python train.py --num_hidden_layers=17 --hidden_size=256 --num_attention_heads=4 --num_key_value_heads=4 --head_dim=64 --intermediate_size=704 --vocab_size=8192 --hidden_act="geglu" --norm="rmsnorm" --norm_place="pre" --norm_eps=1e-05 --positions="rope" --rope_theta=10000.0 --rope_fraction=1.0 --qk_norm=false --attn_scale=0.125 --bias="none" --tie_word_embeddings=false --parallel_block=false --init="normal" --init_std_qkv=0.0312 --init_std_o=0.0312 --init_std_up=0.0312 --init_std_down=0.0 --optimizer="muon" --learning_rate=0.00799 --beta1=0.9 --weight_decay=0.04 --lr_head=0.0193 --warmup_steps=200 --schedule="wsd" --decay_fraction=1.0 --decay_shape="pow" --final_lr_fraction=0.0 --batch_tokens=65536 --max_seq_len=512 --doc_mask=false --z_loss=1e-05 --train_tokens=359100000 --max_steps=5480 --dataset="wikipedia_en"
MLP neurons of a small language model. Each row is named by its layer, matrix (gate and up: input weights) and neuron, and shows model dimensions 32-223. Each number is 128 + 32 x the weight over its row's rms, rounded and kept within 0 to 255. Numbers have three digits each. A neuron's up and down rows have the sign that makes its largest values positive.
After each neuron's rows, "fires in" lists the words (lower case) most often at its 100 highest values on Wikipedia text that the model never trained on. A number after a token or word is its count.

L9.gate118:159168090101146169086137110127151126164130123088147109137135110112080087156058130132128128156201143160155085145116105063095121077080131133128105063115104112074127143115092144161186103126100117112065177115137072147145204147054092086124108139160166096110113153104118148139111120157078121104131113163133151108142159176090139147179138152038123087087141151191126147114120165105122118191168113153131154132090110099213124120076145108169143124154092110098159150135115163112142116116204140098129111093143165133151095156119117128138077177129192068175184173125154122132117100103133170153
L9.up118:173146132112109104105083107166142100190190110111151182111121094120120125119129118056115119133111132154125150162103100170133145028123135088097118138119097161076148167171157110109127066148087079109165118115134161117136092200144111140169118106100177167127139179106156176129113154115075167102091123094150078164116111165134148138078105144113159115156077102109103108220174107111069156074080122095182139140160090186079080096117129193169126107146092090122096119163145062133117147139181085088091135111111137129106157159121155086157108119122109152126157075133185142173084142153128094086
fires in: "for" 55, "to" 4

L11.gate167:110107116162034119140087161129168079162160153079149187086103096139122141154147116114121168128101118156131064152097094137167155121119090125089179167139144075130109112134103151077067087126121150100177137193120136181064106137176084087073104142062095120117120144114104084105139115186133115099103128141146162161174135138120119099113118102158161082120064098123086157147133114192143122141077093136126125081207173147106107148106075117177099118118159116094120121136142103143108073056109077137113168171148114171120164130138135093156189150110066074076129098158155123104155139127116120131
L11.up167:186077111125143116160102148153124118102124163150142092214103126136130094096117110159084100128146109145125129151086136145136130123093152099123207108172132151124080151124104093086067151129055137140106131151090137120084160156150096118166174078089094120140053080120105101108118172096162146076147140120228077192138113117165131128115082094118168105148108129143112043107117102114085141156070115131101118095151159122087111167136173097104131123113177145152131170091111206092131113186153123071140126134106188123115127136104155117159145104067123156130083099087063074161198107116103118163
fires in: "in" 51, "fürstenwalde" 7

L10.gate651:156102125127135139180121188121151134140162131132151170182134123210111128132146183155135138069185106095170129172184087166148149153121090150131179156103083132136144085145100066159178114081093192069092067109107135099153084121092126118123140120107138151122153142110198097137115117096137103053106173118123119185162101130116118152158115132201138164093155149138101101121129149128173172042159123180199163158129167101081189144135127207154100129100133108113139145095105148157100110134126129098111173114166099064154186158127093063104154166104129189088167109155153096192101132095130110103
L10.up651:127147105108136166151120127108168142108168093143142141069080108109139126120099126166082204115090105055134124142115120136122172084170177090090094133093115098130159178136163151098161102106137088099166146122124123071122077104136175100136102228177116149079087104150141114132121125140144136127140155097067055139146064075113162070121124182155169161155112176124167112152162143091118119134182144093077113135134121127136143061125201136123124167124151176130139165065170096118098084094116098150171111105094103142164134131133167180151157131168125099101165096113174100160118157098155081149
fires in: "and" 99

L2.gate213:204108088089129097154130163155112113131141124150129122151153135101126115129126152198154144156153117134094117168088097084098141113117112115147111089164135140157140100161132144143154082137142163184095187092120140118126152103155099137117147136197152098087160154151168156127164135112129101099107092204084186099129129134153108184157147079156112065114133151167069171120122150181108122099155142184145083105094136085141116151128118158149141101135058169169113137129142053143177216149120140099215070144138036114143082146210138108152157121101157097069116134091139134143100132152107153103
L2.up213:115116108129126140059119126134103103154190109084142186157150169137140104067131132108103101158115109215130140167174145166144177134158162095105099119125101070129151154133082113138118148062128129138138116186075081101090114120128147202179126138056093134136095113104114110130115048123060113162170055151169097107118166075127144171146103140083051151131121101132100163153082169104122112172125149117133124085160139091164147092111103127055110150171107106172177111102103090094110167091136153134095114171111155097153113150069188153138131115173120140176105103114093134182127167118075105117
fires in: "town" 21, "village" 10, "land" 8, "villages" 6, "mountain" 5

L11.gate236:117137110067129159124133126145147117121141182175111106159124128115150093104141157166185112067140116105126106119097138215128144161091110148078207136125135115120148083106109139103133139198160164130115115119140127161155083136123117098098105111133149087057149082095112064120103125102130142113140177121158161191106144114128130162111144127121089150074108109136109142104103140158162095108178194167128104119144111147053030152090164066204125053108089083127126093131127123128152082114198166136165096079205097141155148115071079140107111144141092172148126123096088056126122097131116104065
L11.up236:118191138114120126131105076130166071052118179151142110211147099120132098147121132162164141132153179169142106134148163132100129132150157139124154127098105145111112115156113178148077135124167154044188047112104119122129122170168091110154178090121120086104134143128091118135088105092149090097123145169187139123123096160157202150138117150184132070139077132114155082091083140090081147114081198123131116141104144092107100198186149189163094101148168124086122203129167139134140127072033091129147136195094163141095102110112168130153160133153111093120200149101127158120115162092137143109
fires in: "of" 51, "the" 11, "for" 8, "in" 8

L2.gate81:199093113093147147112067113106118136159095092154145167164101133151142089110119153144165094157104181117108140144130170125102137214166128149106116170059165126102136098135058152076084109114160118148109115103137128138207071111091149102143147136178150052021177096104087091162155171065162066192176137167104120140139125132147164120073191121151160107064143158105102125109175111101190088087123100088136084153100172118149135136152142131120143147087180077157105093132131164103152114117130142149139120155056100119143124120152160092106113109101108106084105172164138158118127117126146137140
L2.up81:172060101110130124098077068131071192144129109182155112133107205099163093139165138134135096146065111117106122132143136145136156187153127137116093189138127104128139132144078107028089148164140112187093135111126109141167126154092089128099174131158119030088133191083118073145174084155225087194183131121074083175161087123133126116101161078094193135099161150137108103119209182108132139076086115104087132167145189152111142128161142149160092118143151110134132112142162145093159121121129131134148111200076109098136112106130164136075154089145172124125115128135132136111128109113169112160
fires in: "the" 55, "these" 28, "such" 16

L2.gate580:147105131104090133132178092110098103130148135123139152109091130186087116138183092072159096119092091136121153084107157148088125170097151092124122084146132085116159117111082117136110129118155187137119106147152185149125145103129120151151160096117100066086160093085127168125132123163156100154141136082127151181172135115174142112123108112107117157063111140108168152082145156105181161130149103080089182132151178178142113099137155128151068109166122116167137169075134156086158109122093097153070151198114123131116147057123091106133163095143106060106132148146083148089115107150176064181
L2.up580:172139157072124149146150159105115172172177158107154152134152103151118119167143094135112110154153109139073124139108130117061161202127105124118113142110161119108122128103140101103128150099157109092147068135176120074135136121148094184127146141159101101111158127145108134096154125179168090170148150141099117178138103127172190153111155114117055172095121108072199095051115075078129069155139189101124132077162173127120089104108156157126091149142160112141147140062124084132142060101136166142071091149106155071143118108144090079116112124136137129167172139108088096109105137131184127199
fires in: "the" 82

L6.gate482:124158095110141110103109176114127098181111127137146178143139159122171058130139198088193142084075164130074101118133104134137136120134129166101119190118174115158147105112162159059139143071139155115163137104099108107187075087099041145152201142123180169165106075148111107124172113162189151154150103087120102163113162144081139138132164125139143155103101091123111150071136100119124120081135143117168115159117119158155150113114167100071148111105123161136140179177167153133173150137097199117147099059065131123106141119125093147084102179068148187080046133109152061109132070152128126094
L6.up482:086124114118179116149099121164126132162123114135134125113095152135138073143114153178162116123066104127131104174148129173134157147114093113112177180161174087161131107158123210096100147108166136121113078066164123120171098093098091149121134147098138104102112095140116067108160128183092240107118074147092104115143125146141203165113100132092114172078156190122122128130118107149105153139188139125092117168146156168148156132135182098129078125114140081131155096167102119077115099220130106142128097108110189111145103162059178153144149179118090159129152093074147078149111103099171113135
fires in: "9" 14, "and" 12, "5" 11, "7" 10, "8" 5

L2.gate307:149097121079157068073156158140100129152227111101113089097082155118090126168139086116191115168096138088144128095168062151150141116148077118165078109113143176101149106158075129084122155098110163124163131130153082080145167116127081141172124131171104107111132138105101148155071116120165118170069190121141148129130100090183064173107142089120124054114150178074164111060105130110142146118147153124114093128121188070092114029135160129139129103110167112078103214140111129125140117119146114100148136184132119126140066118098136148092128129166153103114115101152057132143175190114108155132
L2.up307:128110157120065120133034111081188139103118123101163113154139123155163178126074093101070053130123097161056168167102084122120152170159152063170179171131117115142115113162115130135117107081099130137043118069155111125147088156117134132097113147156080113151128135077127097129152159120199138138116142074099157145132100099143137141128190161101082127179151106117127127134177136068153069129113078091117159161161122144148120124107160149143144163128179120140109126154138101079132105070123149198131096139109102209158082064129151132114088088179166099117100109141138067150130102117137152139
fires in: "its" 33, "his" 22, "my" 9

L14.gate423:115124145143105150142056147129130102130155139104110102151113155150170111082048134102114116142080158112119073110109151097112123109104105114126144082116137122119147121105124090095126085087172106183122123077116093173162127186123086138119144126088109142109176126146157117112125183083155142154110129190084124168155130119112127143102144112081135129166094101155114194109171113157156128091122035156118150101177144118148117084114137156157126157090104093169179140132111082106113160027109129138092146143097116088127128078197102171074096147095140183164160118093148118130106102069091099088
L14.up423:120179128125183146107206157040126110135148144133138116084138153128129134085109172101100153105125083056103169105081130154116166145162175083104121151160087150103102096120081147097140148153156107126105146174137057154145156106128114135140145134111118146096127142117202146130181161168128178129155122141076153087098119166129168129173146054114178142137217119125121197107071106159200149184099134125114113132094135106068168181087155144139137220138104102117139143135150118107070148121141183183147185089126060118096146119137047115107096101168108175064159111115171130130113156145119181160
fires in: "i" 24, "t" 13, "steve" 5, "yoichi" 4, "couldn" 4

L2.gate61:115136094091170139122193168126116161076106127128092178140144153135094150112209128122078157052063050142087149081157193093110218139156137128199115129182146140143159176137061195185151187128154157112062159130105098173121100118163079163133183090116114141195113118134153138176126084140128108165125140166107112128151128143154132115094120137116145155133191128178091126089152164148107127139141136153110089105125134090124128105143140112057155114133145172137146163108108101146135134099118136141151089114092101133165101114122105110159133044114139068085136102099088096163148150138108142155
L2.up61:121104084126140057093140159144165120084115107137137196124136152163089122143180171133126171075110058139122144143155222131116202121150108141169133137141160142152119144131138154136129143147149122122094173139100120138103115079148109146180174149143115121167152158147131142149163064104079117124128124169109087113090125116098126123169093088067111103113181165204101123141135134123148108141136053160104109110154135178128182145109120160137165101143165180096213123112138112167131183178142071199166089124092105121172099192129126103168148030136085117152149142117097189207101143160147157152
fires in: "district" 24, "city" 19, "town" 11, "village" 8, "state" 8

L14.gate409:169156084134105128208130138099114113099118114092128131152085127154073150156088146128122163188177111166124139124159114176136110196136154124130138137071081244094141083123104098132125140091150117153154080131149094089132124085111075114164083141133100157113143180148148163111174078100142174119107199143085108167117154186053133186170079105129084111122122074143139137121106095118121116093155151130172193082127140198102106123048104161145078091132107136176122115132094145099138114111154108184132107111112118096164148136170117111111087119086132149116154192110113138099029148106117156100
L14.up409:158090093126079142180118115054061086133057139133135110153128121082149052106124151101136115158145132090129124113065122182138124102099135161138155165169127109129096112158128149135209119117093095134147148112161191131125168129121108126148123097128146182164090173113149183111133094117142176088094095087093119113111123154136146102116115148095116144157043148082096118097094182125142113113170097175167162099127120155166151111149202114087101151125146170132126127090179106134142135132160152144150092101120188115088141129123097090085082111136098073142212139155157138125106151116127171167
fires in: "was" 26, "were" 13, "is" 12, "are" 6, "and" 6

L13.gate271:072129160106095143209119104051189150156072073080103116146134155155128149143079168072135134162135117122091120153109108106235131170156088158141118100101138089097138153118156122091130083168091144137069108176099061140113110121122146130162149158075139135082147124141129142088146137110114174148083129124111147130131134081106122109115144076137140078129070172070167173118098121123132132118025122140151098178114121100139072106072149211156138128106109146144170128153096122096149136145128163129124158154045188150159149094165081121120111147130126101123132152168165114156133095177171131120
L13.up271:088155072114108092119184084074116131182162129178114122100162071133164158147069166158177152130084167094078065146096153089144111109149171143122173114097149133128129147079136090117103097091106136059116149131141127149140100098151152141136199111101110149160135091087107123097168106200140125113155072089194067097183116064166171140108127142134143139061179155096097126115119148143148141124176120161164113131172138118116091128115142121106074160165123158164135124090134152125130097209175094202148121151077101151167164153075089185093114063114140117110120076085168116165097113179138106116
fires in: "i" 26, "we" 17, "they" 9, "he" 8, "she" 6, "t" 5

L11.gate81:076123188110113073126140125130159111097197096086073146159137131167103095073085128140114113163160092152173116144171149125151128131098165158092158100074120060124122125068085119083128103151148151119123167113095114069145192126129158116171050126141104106150130097099107106110148150143130147130162113115094132113194112097157131102121159122133160144162117123126132119140132135136099124107169147137183186114136220208102092118090080120120118098152106068064131118136137126115109088098082131158169073084147114138103209116140116094049049169159107113146152149097129113101141145170116104105
L11.up81:073122142039112132110150089129127140028161130120106177189119109087102099117102146113099166087135128129122116159118185079153162145102157121111176157125029133133133115157148116131129173137099094080079105138098095103155124097123177086187141159105180128081112062123137120090140182153117108114151074152092124113209113099187116086124097096126185074116089112143158120118154107133134119161139125065163094093160150169119109135183161119077142118113148143133134092112119140129149153125123159149124111167158172095102168131149167153088132150092099145138113128156127181124023155105097101110
fires in: "in" 63

L2.gate105:093117135173151118149100086111152158122141154110199104116108133139125095145128133147189141134080117119123127154124155138154117160116131121117156207065125154101137077089061095188147150100105174147100127118173122152144156180170161111067133103139146063101186105071125131123094119129145089122145133170107169178141114167181166087229113155078176115120167130132054137170168127118220108141121122085149148115159148122126153123147147151125179091129067157122127146145132068107146168125155108166138115215109055132095169192128132103140136163145102133146137107147118110137130123087154066143
L2.up105:124123119113135113104128093105038152117151089153140099146114118145135078115120144130174158138117105111105136102148174135108142180112155131091175094101145156102092093118114077137177151095139160129135183114135079184108172198143051125091121133162105057126119135138142097077064109110167127150147144161065156161146127187165130143122109166078098119156139127105038142099110113128174113180118116080153091089111124067127137147138155209108140159122060174133084175117089100094146147126181149188144112175120094121082171110119103134109166117155143114118192135182137073144090136081154094144
fires in: "of" 33, "the" 17, "tower" 7, "his" 6, "a" 4